From a checkpoint of a small transformer trained on Wikipedia.
Size: 13 layers, width 192, 6 heads of 32, vocabulary 919, 6.14M parameters.
MLP neurons of a small language model. Each row is named by its layer, matrix (up: input weights) and neuron, and shows model dimensions 0-191. Each number is 128 + 24 x the weight over its row's rms, rounded and kept within 0 to 255. Numbers have three digits each.
After each neuron's rows, "fires after" lists the tokens most often just before its 100 highest values on Wikipedia text that the model never trained on.

L6.up328:104094101102161127107103163140130108134123124147129111100125128168097136116132120075168151139136116131093126106140106103127148119136126125142137142099135119094062146155112120104180183116116100092137164096091120117133147092104150119140077138113167134157134100169137120137134112115159114115122161159102134099077120084154134104146145132139126120125129128140133127157129109169163123140138101143094154103123168107157126115172132178090151098148146156107130146104138144112113144142162109113074139078141129137136153132133090185126125117177134141173100115128129115143104153170151125159
fires after: " H", "un", "H", "+", "ed", "iam"

L7.up442:105107105092137141159117122112139155102136131135160111148114087121104120108128139140107126129167114169141101123149099101113081128140146163137146099110105163168121132114111142113130142092114139156128098168118133133149156098108134145068127160110151143141175111171149123155123131106142084162125112121154136155123104115106104187141112142127143153110111105133104137060079127109096102135188160159109127125145120178123081136145125132075125103151128123119134142108144108147109117116172083106127118110142133113133133144139149083122114107123078105085158118120184132121167130109158147094
fires after: " I", " Al", "or", " Ch", " ch", " K"

L3.up389:138216116134120127151115128122164155113114122109169136132115139108162076113079144113163128116129125103159116129142103124062127133135140132145090140157118166116165124165120125151124137115091155107086093091115103136131136121137115123161130109133176132135149121118120104107094165113106098193152115152109156086127128134112162145077099166132127118104124129148119145130109128116132119132121122140146141136087107100143135129114166138128162128125134145123119149134117125094132093148091113149100120131113125113127126176112119164101022129112152121122151162137122122145149152116155181145
fires after: " c", " C", "x", "r", " R"

L9.up578:154117123123129073113109143149135102114154120108101147089099156156134118121064124155151138097144150105130141144126173158109151106108119182107165122136098107143147129123138163107130103108103127161120112134135135120080175127097111126130152164139118128135126165086131134140103138103111151137102137104129156104119153113113142149111132115141173112122160093147084114138119095188166165158145152159106113140137120137159146140127165140147107159119142139145163136130157145085173144142108140102128113069121151137168168153088114181085158145139128106123128142152093122112103165091117148115
fires after: " in", " the", " of", " m", "m", " for"

L10.up529:131146117114103114129131128147107128152126129131167151147142137126166116126110137138125146100155144139159123138136116054157100115142126149135128123133137135108151096167154121145128130124150126115145143159120131202162145170141155128139154143084066094177126137101083107124145153107100124193123097130116157150113117137130124132169161134100096104163142150133125154132161106151103137150169129156132132132126119164124133179099157169123113092152129131131113134076107140145155158105156141125101106172139126145099175168123165115160105124128175088115135130157150116134160145168133124172
fires after: " Ch", " K", "c", "and", " E"

L7.up356:106122098121104147155152158107147123090151129148124143151076106135136113114136119122145133151157140108122113151122132118105118120135148136110126119127100105143122134140113121133158136115146095139138081163088138123111093128135143077165114158140103113134115119181099130121094107102150087117136144139110108115116140067111135140091120078138099107119151120118151127150142137116177142124124149151182133099168139220150130132150118126146159136103112166129153154114099141099104152150138129138165117158098078098181070134116112107177145127144119106097149116120127158072149131143078127127
fires after: " p", " P", " im"

L7.up535:112098118106170135085092126125132102124140125150117104106133151143154154129141103171134157115164127175109120160149112110132147117116146143145107130112140133129120113152109129131101130106142137090066082145136154081129109085119097133129097120128155166135159145121146108060158104127108117136143162114118127147090093112098075148192123114147137133153118149183096124167135105094109134098100137131111125192085110128170127144123114081100114085137121138125118112146126122136128141108140148096129085137141114112128143155093137101137102113157137124125106132192140112162111138092133165147
fires after: "ed", " M", " m", " f", " Ch", "g"

L3.up612:115125084124109080093129152109151138158131135114172155126084109134125105107114130068073092122122124126150123073112134154127138120144130143162169135120124127111116115139127119148127112124097124140117095124148136129149171133092090143141125169110148175144100143119126117142090155120079090131087120161138168118121105132091167129127082104139127116149173163105117135160122110111104101134130147161137157143087166132146124106155102187097103162141171116150123145121165160153124105141097096159168148150151131141128150105109101124157123102150125136109129084147087163114140172131133122134
fires after: " ", " p", " E", " F", " c", " P"

L9.up307:148146113114113096101128071177121155142142106098136124107149122121110108142127162096161138135121125158141103107119110162172089123143132152152130122133138124114097111125139127153145096097154122122074115107152141125100138136136149116149155207122143102155114128098121194083111155108118109122118133147148097143114155148115194129143109157161186106085115170161142137147083119153117136129130094092129105117119123118142129117142083109104135115128170125134138168128158119119164137151123105147133125140086092145166081097085152165127116130126143116096147109105128135112121161131144158093
fires after: " W", " c", " a", " H", "W", " A"

L6.up265:102118107108143137188111167088107131124142131143108139124103132164098117150144100112192093107149097126132140098135130139093095150119151142128153111098164110112116170092100110125155137161109077145161137072147120143106090092095141146084056089132149170117157150169101134081124149137147155133131134107112148152091141069125143128145144108150086166104121162121121169121133112108136131100110120150144125130149117130128136099120107125111156136126143125130114130140117148118136127134139115091137139165123142131167120104133119121192141072138136131132116146146137115188140128146099118108
fires after: " H", " S", "H", " W", " T", " s"

L9.up650:124145105130135144128127115157126126139123108160122165158138114126112143127076187105140156106118061104150126173128120115160090143129138123151119138134121104131110067093117133134131120132124176158139084150098127122138147144123166066151086149125115113136141089113122103098144149105160116150117129150147127165142094130138099165108128118128112120087126092152144103119138109178133135159129136192108130125117160194126080163147143099098172117127151136128108150118148123183111139113127120127125131095095146163145138123133147139152109107104119051105164129128120134113129135140096107147
fires after: "m", " K", " Ch", " P", " I"

L6.up492:099134114096121157132096187132114119089144087171135132140133105145130159180139161149095101076128099153132113124079097136077131088184152112168146138176131128142131101106186111108121135120124161077105108122131138133129142142115120126133107160164102108150148106132129116150103130107157125126131123141133148136120146129140109139153088110161101141140078148151112145121141049125100157119104139156131131104154125129116107081145087128096116096148150136093142104145100102139125122114164129140099118107089103131151125133082122116128123108162158091163170154110142132111116133129109132146
fires after: " U", " I", " C", " A", " a", " Al"

L7.up586:091179145119129107152142144112129163112151174127100135096096105131111067114126170147138116154116119121173102127110129108126133127103146122134127108128197083110137160135155141120111168087130133123093102100138120142128161083122120121092125129144170179151092087137126143095096161133128164103104102114124155125103166116152152131140072099085165134128110136137157109099107115101141141130132145155101163147148084160120134125086145115091122139137137128155139116133112130184110109146124133105123064133128145117152099138127120136142088119109127119123097083154087145118154158115108130141
fires after: " qu", "0", " C", " Q", "1", " "

L7.up455:093115140113157139178141131117110116105127092146124129168160152156106143139114110151094147121122106173069137119174123094099119101124117160151147161113121149145120104151156121071138108127152109118142137148116097117105159091083112127126113136127138137154129140171124125131111139124176124087161146113154102116080111146124121139164138132148126149113106172182153164101143106170116142134130144122129166145149082087099094096134166102117141096108126131113110148127103118130120107126146080146163109142093160104158134163114113095137202126105122126095094128123135149132088146101142135108
fires after: " K", " A", "k", "ak", " I"

L5.up183:138139154093089084198129119105143144107109173155107148140095125137160095165142132155128109171118121173091107143155130114119115118114102114141124129138121141104159155159083120126134086163147149115153096131101129083119116128089133170121087107148135113137148123145210139116131134136130167125118118160173177142155155116119087136110120124111144119128129143131115152112130135101149165145134090195106092134112132142100110110132143143140099172131133075146095147182149125096138153109136112152136132110147140122112176138159126131140153116127114144109149135136163144091162119121125107116
fires after: " s", "ou", " f", "ort", "o", " b"

L5.up306:126134091095115145125109177134157191096124129153112151109104134101136128153146129102138114150141131125123129127144107167112151162088129158142113137129153081146113147145173127099123130094185100133117106107119151189122135099159097114136149095175163130128155130162111156146161132154118112088144132122112097113109130122125096100123117110112167101149126165169118174165113123132171119172088117115113125108125113132153115166131125114140118143134145134161158145196151137128155104132138122106117179127143117091125091110128122135072110145134167118058136135134097125114162144119149129120
fires after: " s", " L", " l", " c", " C", " S"

L5.up613:112125115162180131071115117146086125156153136095078168083157106092149109117123158128121114114099122140155122113137150115133149102149129140100104177148109093117098114130120133139115126105160112120141119116146153163102119147196129157123124088149135162171159087129121117122130152117103150115122115150148133128148085148149099146148138113103108134121137186095134135138159162133138118179104169108139138119106152122147159167128133110141124098154144105133098130119137136122088124069141144135117143137158154099162075089140114132110100110099124067137106108101090169128125134094145132121
fires after: "b", " e", " C", "s", " M", "D"

L5.up89:166125128130131116118115112150120116128155158134141143128173075147103122096105148146155133099112126137124110128121144072120118143091097124099134108111152100108178127158114125135133106099144157144103103146091109142123094121141131120117144137096155102079127141131105139129117130122094133108097110111109114086121117121095173148140137119140098118119121116103131119093201069116140126134142121087135109138128155180138105148073119146117129092138087117089115123091138153160119127150123188157133164137121157124137103104155120145140126076123079157128109094108142121062095142107088171134
fires after: " app", "o", "pp", " T", " Y"

L6.up740:119122113088155112129163122151131135128107126086106105142134108148153103128098130148139097107149148143142184110131165163147189129118108145137112134083116142113143090152095134115161054162137145143174194148129133131121145069101146104134129150149142185118085131132125166117114155087128118099132122097138130130117122147134123102094159108178127145129080140122126147118127107108087124137118177132071126125143140158109148138131121137164157111090172127124111161118133145093121161120093142162118113111121126123129107144096122116142123113119121183138105100085119120118115123123145168157
fires after: "-", "/", "y", "0", " "

L6.up572:115145103169110127155113141118109111140117108143102156147100140131104147086136084113136104095115146130133147107111126090098091152123150159157114144121139107127129104154143159159140131141134148116082158139108105120090147144138137143117146173137144115162135119148127132167109121138155149087159089098163186135155149130180128137080111138068097131077151174148132102126163124137123167154122111126181129129114109144165151105111176130140131118137148145109116122123126107155127167139122150122161142103104142147129094106113099130123136169148124128151120189171082156108076099117114158112
fires after: " E", " app", "le", " P", "op", "e"

L6.up533:140146104113091143157131096164152130136132165110109152146110127136178052122110149108138114124118119160143128135140087189137081139132121142122116101091124114108118110194134125154139151110136124136108119119160117107109167094157124104126146169132131177112121145110134143135119174143083150109117157120111149153153156148135103105115110102163152113158103167120102088125161093118109150140129141135122145109147124120125128114116095127143116126144163150132152166133174155147113141180101110180086105134120122145139129111116100135140083119136164087134111104142099112129137171161128166182
fires after: " ", "-", " c", " a", " C"

L10.up629:125156100114140127128108148188157146180128121123085128172126097147142149148142125113154118110159143174110128137098140144139179123130105166095153125128149132136139107167127095109119105124168117132159141105145115146150178116155151133153138133127155148166089128130073106125155105092122142155156134140114146104150138135126112125114130111167132138123122130107106116108192109132137127178172128128127107133124098114140106097124091103144133189159137106130079153117146163121095161146086144127116163162125084154123124141111123125134134116137145133124106065161107095123107092078111177135
fires after: "|", " a", "-", " T", " |", " N"

L6.up45:146091125110156126137139110140145139151133147151140057152156125116095103107156128101124127079123180121107107151090163121142123115111099116135142124135124128099141088133108143154139159166141118136082121154125105162139125125125168102148071149140145107158103165126136073121087130087093098132163120135120151140113111129131120155111141171090140105107137140120168115125138099155146086126083089120133111158138117155139096109112107132128131153156131174133128149112086148098157143151126132153145112167146111112113130086110114101163073129110149092129167175115126168118144136136175162127
fires after: " in", "c", " pro", " e", " "

L5.up105:097123096116161117117116089119121115130113139152131164145142140105149136106114143120113136106113097161117090151100087110155152134098117109106101111181129134132133104128129143108164105127161130115104103146121131090070118100188136151137077103142108081146135118097130131142171114112090096117114157160144141116162090101156141133121168105148087076114100124153131157162140138122150118164074102123147128122084130123082135107129127133112099138114100128188130116105145106109178140113147151129178102124140127128149135179113105119135127148124142103189125099124143149168157104127118122130
fires after: " g", " p", " st", " G", " e", " R"

L7.up717:138094150135139120081119175104151135157180115120102103160095110146144119119121113151109156124105132123097162153145144136161129126112099150133096151158097145160075109156080132101139114149157127113140119116117128145104139154106129114145121163107136116121090113121133144089081115132136102149169163159074101099125128090161142141148156088116152157097124152129152132095122120123128127138077123193166125155137090120137090145073104160118147093121158143155124188131109113119173176137142138140166122108131141120118108133077111102160128132138118127112125154110113147115139119138100158139
fires after: " p", " P", " in", " e", "==", ".\n\n"

L9.up742:102130131129133147172110117128133162122176179137122126123153145125096128124125145145173119121141135126116150087136103129165117082128147161114085100118136121126150114074106125151137149109156120142150159105138139172076183090127119119145159184124147097105142096108111131133094140136110126141116132116116107162095115144164121106112149152152107113071089198121130100114179120102122139133103129128133128095124106125160129122149148164117135094188142132141132138134150132172077116115143149128091133159194140126121085098114139132120148157135137082125129098130121127115122170113151103125
fires after: " B", " C", " J", " M", " G", " K"

L6.up346:110098146145130145120125135161165129086174092146123098130138131111118134107119168136099157152117147146152159119113105158135083100128128181108137133125114168138143116151114132102102108124161141162105119189151127092113101090117152113181090142136145136137171157135141088131133123085135130157134105146094131148142158100110125113140146172140135124139090103155172122116121125099169081160090149167134094103121136154119129118106130119133162095092153118122150121149133085155139080123152121129120073103120150152140133142072164126135142113168136130136133188095155131163139124139143123140
fires after: " m", " M", "a", "2"

L5.up9:108128144133154116126114153125133085127108113157080126130166133092121093091175085165119131137087103130149138154139159114131133143168111167138163126112113132137161083163131146121104104109118114143157147141144141109085095104115123104120163154102140113128148118151095154130116119122134128139116093148131123129134082105108130097120090141150135127113142141110135130129141140155158121124119143130111105120134130123155114175159095137143147122142106145103151107135097077123134175154128185097114060164110099137163161109098132132125093137158124097105095150096139105165053119083178135151
fires after: " b", "o", "b", "ad", " se", "ib"

L6.up150:145147123123117100146092104131171132137122113121114186141140127126103134103116126174099141123121148122118140101143155139096091142134130099137124140175116126125153083085104166098159188132143139138153140161139096101089093109108091128108104112131130125175187128134106150097140117155190072126123129131134147109157134102120134151123135134138144135122104161134113135129122110158117154116083094111157093102117126109158142081158134093111147100119152148112108167162162094134108176097138149112126116120120106144103133087136110078097119113141142138117115143192135108110159146117132147085
fires after: " A", " I", " U", " L", " O"

L3.up555:146087137085135069118097109118122153138164142163149111105113143116099166077151180157121115128121161119117189135128092096148169105159146159156118141088102105126164128142132131119122065116143107097106167103095080087136157131121155132125160128135110126088126150139129136153133147151104132154163131133097151119172139105120110123134143131137161132136160121126124134146145096115160127135100130128092097160137167114096139129151139140124127129165097091153162114121161153129146125122166121141143161094098175057116132148102121117154128138102125143120140104101111164110110120131164119140
fires after: " B", " b", "b", "B", " g"

L3.up155:130109149109109088112104116108096111136113096118111151145112100130110122188129128184128160106121086171121150095138114147095134098176139126110142151136134103146148109141144083081123101090137124132143104140146115124106162113083124119094072145078126127143155109094115144112127096118159072092141161133152113131126119104173143163141146163136153114115112129142164122109103141102165128147160139103106139137114149130143142124099081110088140081122153146106112143136154107113104160135151166139146115135119110123136119153094127100126128126109138137109114069175186113150117165163153129111
fires after: " A", " I", " com", "m", "A"

L10.up560:113139133083151111170116146113132119125155111142147127133084121093141159141120158120157104132151120135082128159104117097122113129128093158137120149139127124140119083129165086143155128093132151125134066137116131130118115142142128158104113097117182127121137108172159095160162127081111117136130134150166118085107157118093134120101102151150108122125125174165133149115136155093136098102134097105090068144108114154141140114146096117125099109142099110161098172171173156143143087101093158120120135176115118123114125144156096111127146105108134138139120136123141143069133119092139066129
fires after: "ou", "re", "ad", " a", "ort", " J"

L6.up243:117086118165172116132147127096125076126151152120107132090146158123125133124163126124096142123161149140071139154085116081122168116154128136161133114132130135124144127154119198142109125118179139091104141131113114122114145111125100110158111135128130142113147129105124095155149152115102143163116106108131089106123102135113083095122140155149101120106114158114125137131182130099152104125129099102119115136121089111088116102141129124088101141108090094168113092139107152158155147102110139124150111070160173146112146143099113148155162145074121092151076095145143092105108119113121120120
fires after: " B", " b", "b", " g", " G"

L9.up577:137119067108147128102147133127080144128143156149105124139151140167100077111129084154109088137135108153137138115104092103136144128142164142197166160118158153144159124133164131127123127144153118104134131144129138108132146137125142141100147148133148141098135157114074121131090147129141108065164096149134113126114109137076075103141098151135142150106154119122112100100124136123127113139131156098127096152132153113132145123110093099123095127154143090106157099126110120126151176162139179100159130117156154153116124140143118119139131135178114159073130122131161155114137117084196126132
fires after: " b", "b", " under", " f", "ill", "le"

L5.up668:100116126168138141111128141115171121123148165134157134122127090069099133115123132180110105117135119124125158143113089101095141178119120137184119149145113151126139148116098146102109178114099092125177148109116154096130109126085152080189156115088118130132158158102121158168146113143125162130144137109134137117139119105133109115174086120102133081113116132135117101098167141146153098119173154133133154116107143091125115176146171105151121126092145096123143107119144098130129100103159142104125136131143142127192175147105130133139128153141133124094145137148126137142090096116146159115
fires after: " F", " f", " m", "M"

L3.up469:126136114075138138104090105123088087147134113174118101131177157129110139098155131098132119115108112117164126143126171125110140099114100138142111160104114111102129134163134124169108109161152142117153157146109134112160152095169060165140144106120143123121120122097123134122157102112099095126087135126106115116132093080128141134133136166125128096127121102152167129120124111114131147122110143143136125125140112157115150159088093133137129125162138184077099109144170114103157081131111163101140123097150088112147163132073144101086101103131125126132152161124085191110117121112142116155
fires after: " c", " C", " e", " re", " E"

L5.up389:100137102152155140104142175172100145159139102118078076112142134171104126097115115178148108122169109132146162097107143124145108121109134123113120188111144147130143141113131116119129132134138185110049152134130132104161130107169154143124098117128148170150146089109128120089117119145162161173115108131185121137132136091105154145134154132151154147123122105117116133137116147112107155137115100140136179078148160105160102132129142111105134119106095113131125145126147098152142099100101109157167139123140133111102135084114136112107127098132166076084136174147139126129142115146128117134
fires after: " Y", ")", " y", " T"

L10.up223:144172119136143170116140101078144089122145139148092141107083111120140079133116141136124145110157134146138129107118113090121131125102142108158105141128145124123102147134099140106073102135125097115124096159144135152139135086157136164165154131113115150131205145087161151126171117156093107099132120098090128157126072141125112119164112141075150117105122126169135082111125163117166126159113130119138166131150124108119142149144170111135115130111169105106139122148135121152107133141152129053162150096103157147135124151111150138120101116124168116115131142181126120109100098107158149134
fires after: " f", " F", " c", "he", " m", "ed"

L6.up86:116123118137119124157187149101160139082142130116128135131150106101152111116135109141128136118125126128160163137137095115144157131128176100148114121178161158105124113125119117161124144111165102081124138161126158113120127109152134116175182081097125153124168133167157123153137133152126109119152149157135160111111100113064166100134119088123122076151127138137161133150091152137137120101139157124083163122117113160099119206182150105152100144145137128118124129131171168122138117144117101126116119122145103132155134153133171161120130138145158112068142132114123133142101119124170154101
fires after: " f", " F", " s", "f", " S", "is"

L3.up116:152144111128155130159124161133112161120167130157118140123117129105123107111144098142127126149134151127141127154083144086154135107096095103113163129111122119109138165110126169159096144155101143114132135083147131118127102145140125116141125107111142139172134111151115151171096111154129131164098103100142128138156195086152103144114129115131126132147123125132142164120125134118119105143150122153116107120152146109061127085079132136126097132116105078109114130173098147123140183125087102122133142116109181116102145118080135168129108161120127119089146088122191111115078167069111131099
fires after: " b", " th", " w", " d", " sp", " B"

L6.up19:101090143126136112175117112146118091120093109176126115140136099135181133078124123131116154136152132145159110085124148109129130126154087129141135144172137141128147162123092101132134118079113143167156089144136083104081130137104149111090101105148110114139146150155138126144151126105147120095085105107210107130157121125118115131090147115161161136152100121171157109102148126131139116107123150164104109169127137113152075102144108157111109131113101090113120148157112169140114123107103122152071120136122119129143129164087103142169067138113124132157125130150135133126125104124158125128
fires after: ".", ",", "I", " comp", " J"

L5.up340:089079096145123097123133150157149124112159141198123180143130116118133128129127143160105117145161162140145127183099152127161146118101133166098184117131128087105142144156127132128132136102164128160122092143160132136119141068140125126168140123115168146116143127099102110142134133122121137129094158165145142131127113135109116101111108139118140135144095108118152102118151117152159142116149178090117129106163134145110185152118085105187159138141152090107114174169147096171127110150116104087142127116106160105163122158112093144143112116130103095125148143150136134149114159106149130150
fires after: " m", " M", "M", "ens", " b", "ist"

L9.up47:149129092168128081143114110126125102148171109131132128124101149175119132115149129116138120100109139110130141090142123140102168169130137113138144145069152107148127084137114151157155151145140129170121141089137120164115150132129106117167108134141169122150103125116128131088081122133144151102099104177132120123140116101101124172146103098134163093143097114167052139174132149140142144151148096090161098158124124120130129163115125103114126155120121123159127135168156105080121145117174134160081084127131154146143103131125133154094158114140120136108167124174135081120139122134148172127
fires after: " of", " in", "et", " In", " and", ","

L3.up751:150101134127132138137140108186107109095132162127161103118130121142103121131137191136129137137124144077134125118138119091140107144136129160130131115171128131104137124114117146093060153126097092136149121151171146121136119112102168120116116142096171152122152165114100142135128170146101147130126130164143129101142091119093129139088145122097091132189068097129119102123158168145138105177121112199129116083145139145126142145145093117134098137100139148159132154112150083126131101117151120120107127137128136114119144141152155152148100109165106109094150155159129107170117140135126191139
fires after: " M", " S", " m"

L10.up533:082117129164131121137092144157136187124135154132106134146092149139110100137100132108136109163147111136109119185103128113122126089131125129122142155100152142141125136181110120152134108121144099167121133105107156119082147155108144094132126134142147147123143167105102101134086086154119156110115116165147116115098113148106110151126105112123142148176096087160138127108110114154121126125113077109131100108131123124118151131123054152113137150129142107146152138125130129102145120131130148108137126105140095113160156155077098183132125146099047087111180150139142153088106159094144118146
fires after: " m", " n", " l", " the", " e", "k"

L7.up477:138128128141116122138142151160099088108134125123115121159145090066130089127090166145121121122129144159121115141096108104113157147102137048113146093116146123093081103139110158144084113132110101079133105113112158159108171092123106132174153127090141112133108084124122115167161170096115137089141098152086160139122088124119135156121113148121156133135133128139118133148100171133176168155133117119141120142098179123119153110125142119080110169129123124124103103168150135122088139113132092096128114125141118154143112144107167140135109159126127127122189148137096123149138114146149137139
fires after: "il", "c", " m", "p", "he", " ex"

L7.up263:151118135142126121103122156110135115126122105105113120157119094146131099162101175139154130129134106148160110133154130173124119121126134158119216145115157105168170151096109135107140148165142126138106123113097152110146110121102114104154163174103126100112131113114123148114158128155111093081116112160138114139146138108112145157170132104109120135105117151136147119132180104077054145102174118084096119128144166166164086127132116112170102094149107146130159133142127123157081134167157173141128111130152129146101110134108096104144116154097127127143135101128156127093120152143104136124
fires after: "o", "p", " G", "–", "R", " T"

L7.up458:046099130102165128123113136150143135131112115126134118123091103096138119114140107154141069083130139131106167102136131128120132101090168141113102149117140121134138115112111099096175139130093149081117114125130125120116139091163176113162116113123075157123139138126158177142118157136129112124095134100089113095117111105134095128138114101149183131121170104149096125109130126161165131169119171138167138124146137179140135120109105128120127149146136174150151121103163121135134167125155140106129090078099118090154151111114082162105082138117134122123160109112151133159127128112130118164
fires after: " the", " an", " of", " to", " in"

L5.up186:139121128179147158116149146111098109170188158139105152127146101134129180115131165176160145133135120081127150139113115100127097101140103109146119106114134116096106074156136148102108128131113153140163124115127085137126150180114114119161111120101156126131125120086113101150122160142162141142090117132165146134097126109079074133105139136139128129139129148144125139117146119145147162151084106112118155161146103113152115126141164112159131153113099120109116111098122135137123145110162107134113077093096108130149138134134097146139112111109105115144099148172129122057078065144132091147
fires after: ",", " ch", " Ch", " f", "m"

L6.up698:128134110136139093153152138150119112121135160132117098164120159133121109124151107137131098114129142079123172114145143160108129121110150101140096085129145134084096146179143090155100151109120130133066106129135125126121131124139103160118121140183128103129101156172111142128152111146105146113120093142151123124079133109113159118118128108134123111142128098111167117097112134098152164123087100150116102126134144095153162120095127121117145128145180108095169186101114146106143108133150140176164096155171135143163143128107108130086101141096113096128197146168168110113116087157139127119
fires after: " c", "oc", " cl", " C", "in", "c"

L6.up630:108133106131133146138129090096136115163095131115140159099110137133088083094109140094129117143111155122099114072157154129118117113148143102149148147147135100100107161146121117155105115145148119176105105149100113144080150104116110146213126116122145144148142119179124122099111094122119090158169114142096149158147163115126102156129144149166149120121152132138158200099105123092167137122134077112153151091077091125114117120112125136120127100142141168109123138133095119119134136123117155148123161142118113105172147111154130155089074107087119136140132122134120135104115119131118164148
fires after: " C", " c", "c", "oc", "ac"

L6.up536:110135121155140116112109129118144107163133106114109135188151116149146101122124125116144135123136129174099112127109096129130116091108132148116134087158156150103143145118132134164169143111127110093158104112167137101127133183124172144135108129151113144151147137141119151187089135157140137174117144108124158101107117125116154127129144125109163156101069142129156159115130120125183108129125121164138167111133189104104118060174118075122134081157100116157123144134102119098146128110130120110130159126144153139108102162165137122119114152153143117167130130149166123175127092108073156115
fires after: " whe", " G", " St", " D", " st"

L7.up680:152105159143094111110111152109117146113151130148068105138152144125117154108160089137130143112158154166099145163110106096148121106125122129158162109160165120153137120112112193115115153168155128084116131088083133135152156142147129110130191095107149158108118108120089134178131119110123167137144086122101117123119134096158117124110144123152155111158148159113096114147136136106115143136103103174153128137176137150123100148132148131147087156130113104116114123138131096122165102130149119141122083118076153094102101115124104179133134147093111099084146101123128105114129144171167123138
fires after: "b", " B", " d", "L", "emb", "ar"

L9.up303:157109152119117141140180120134116151094158121155138111135117119143123117097108170129143139081107137134121141095110159167148107128136104105162131105130095128123177138150095116157113116115133125111151110159149099099131108140139168121130129143136121103132134141109149171139142140126125125079104129090162141094135116128126122158146170088130124120102133089104082185116134145099128107154098130113106157136064127111120123140137125110132159116178080118119093098164151065148159147147124074090121156109118101158125113161101129132095157172142093106083127111131166123158096116143152098107
fires after: "ra", "|---|---|---|---", "st", " Sp", "p", "us"

L6.up215:132130116150101120125101168150154133156122142158114119144092087131142097113135150139128087147131129129142110096098152147144076140089123125086142128103123084133136084147111117118132115142117103130114181154110104154140130156124109092127166201147125126133174154104113137099147108125127118125061109148151102128120106120135157188138106120192121165133119133121134128129143116080100171133106138143093128171070167127126098115147110135129129148119096144092135112131118146141106133126103130127156124074140196118152107111159152140148174103094151127138099134120143114126139132173125124147
fires after: " t", "t", " T", "p", "T", "{"

L7.up596:098135162121122113130139110129122117141150107160141145124127101151144121092098143125118158130131121130120103140103144100144107124132111119156116123139146141171126113128093091142177088128166075159156142082158107097159127125099143110127151148166108132193120141131099123109125116070098135109079111117149188101143116139155113099116151184138148106154115132168184085077139126143128103125150126116132106143121084158148148098146122141135101110144127112136152116141095138134111161114104109113085129151109123105110111140111136095164116156171131121152165161098063094136127126128148100153
fires after: ".", ",", " Th", "I", "ough", " and"

L6.up393:143098138083147106118129120095100151112079074114123126148144108126123077152129145084140127106124131116139116130180123107108134124116092161149139152139132149135105168171120130120101127107133153151101103120137096083106139085154112130131134132170153118146138143181094126135158120138123112121121116093143144092104121130057131098157137137140100117104155109163154139137113121118160151154078139110140101147103102105150175153108144118120116120154134174086101128165141075125157141126142117139133145121128137085129109138132151175067079100099128111144123142170138104141123112099127109165
fires after: " Te", " ne", " C", " c", " N", " An"

L6.up305:113103157140136145150148158126130086127107113143130121158116135142167116105171142119094103112099153171123096133106131128121158170110101175129161133157127123129122145147138100078166139121106110130166118111074117121154141149127120118162115124130151148140104109119086144144079130103127129159171124123082121136128080095140122128098172103114093139100163163135149121110150124128165140178097086105133152144152148118136142114125151134156111141182118104147151099152130119152144174134077116132116110120160110160139098132101141095159169125125093100104160119120158109128157118128105195104
fires after: " P", " p", "op", "p", "ar", "l"

L5.up126:113111109132178125137164150113144109136150154176111126102099142110162097138134141128121113149179119136158138117163123157148159113134169128154125132100120130131138155142136111114126131122087110166102152110136125113118138115111116138116143186109143143078186152127127147104143137160102088092168158085166109151150119131109116109097133168118121097135114090132099104092137158120119145063147127145112123101110119143118124157120171158144102148140125110126156143107134121155100168138124149134128149101160169111100099120097139174114095156146151175106168128136141188127097118083105127093
fires after: " f", " m", " w", " b", " F", "ic"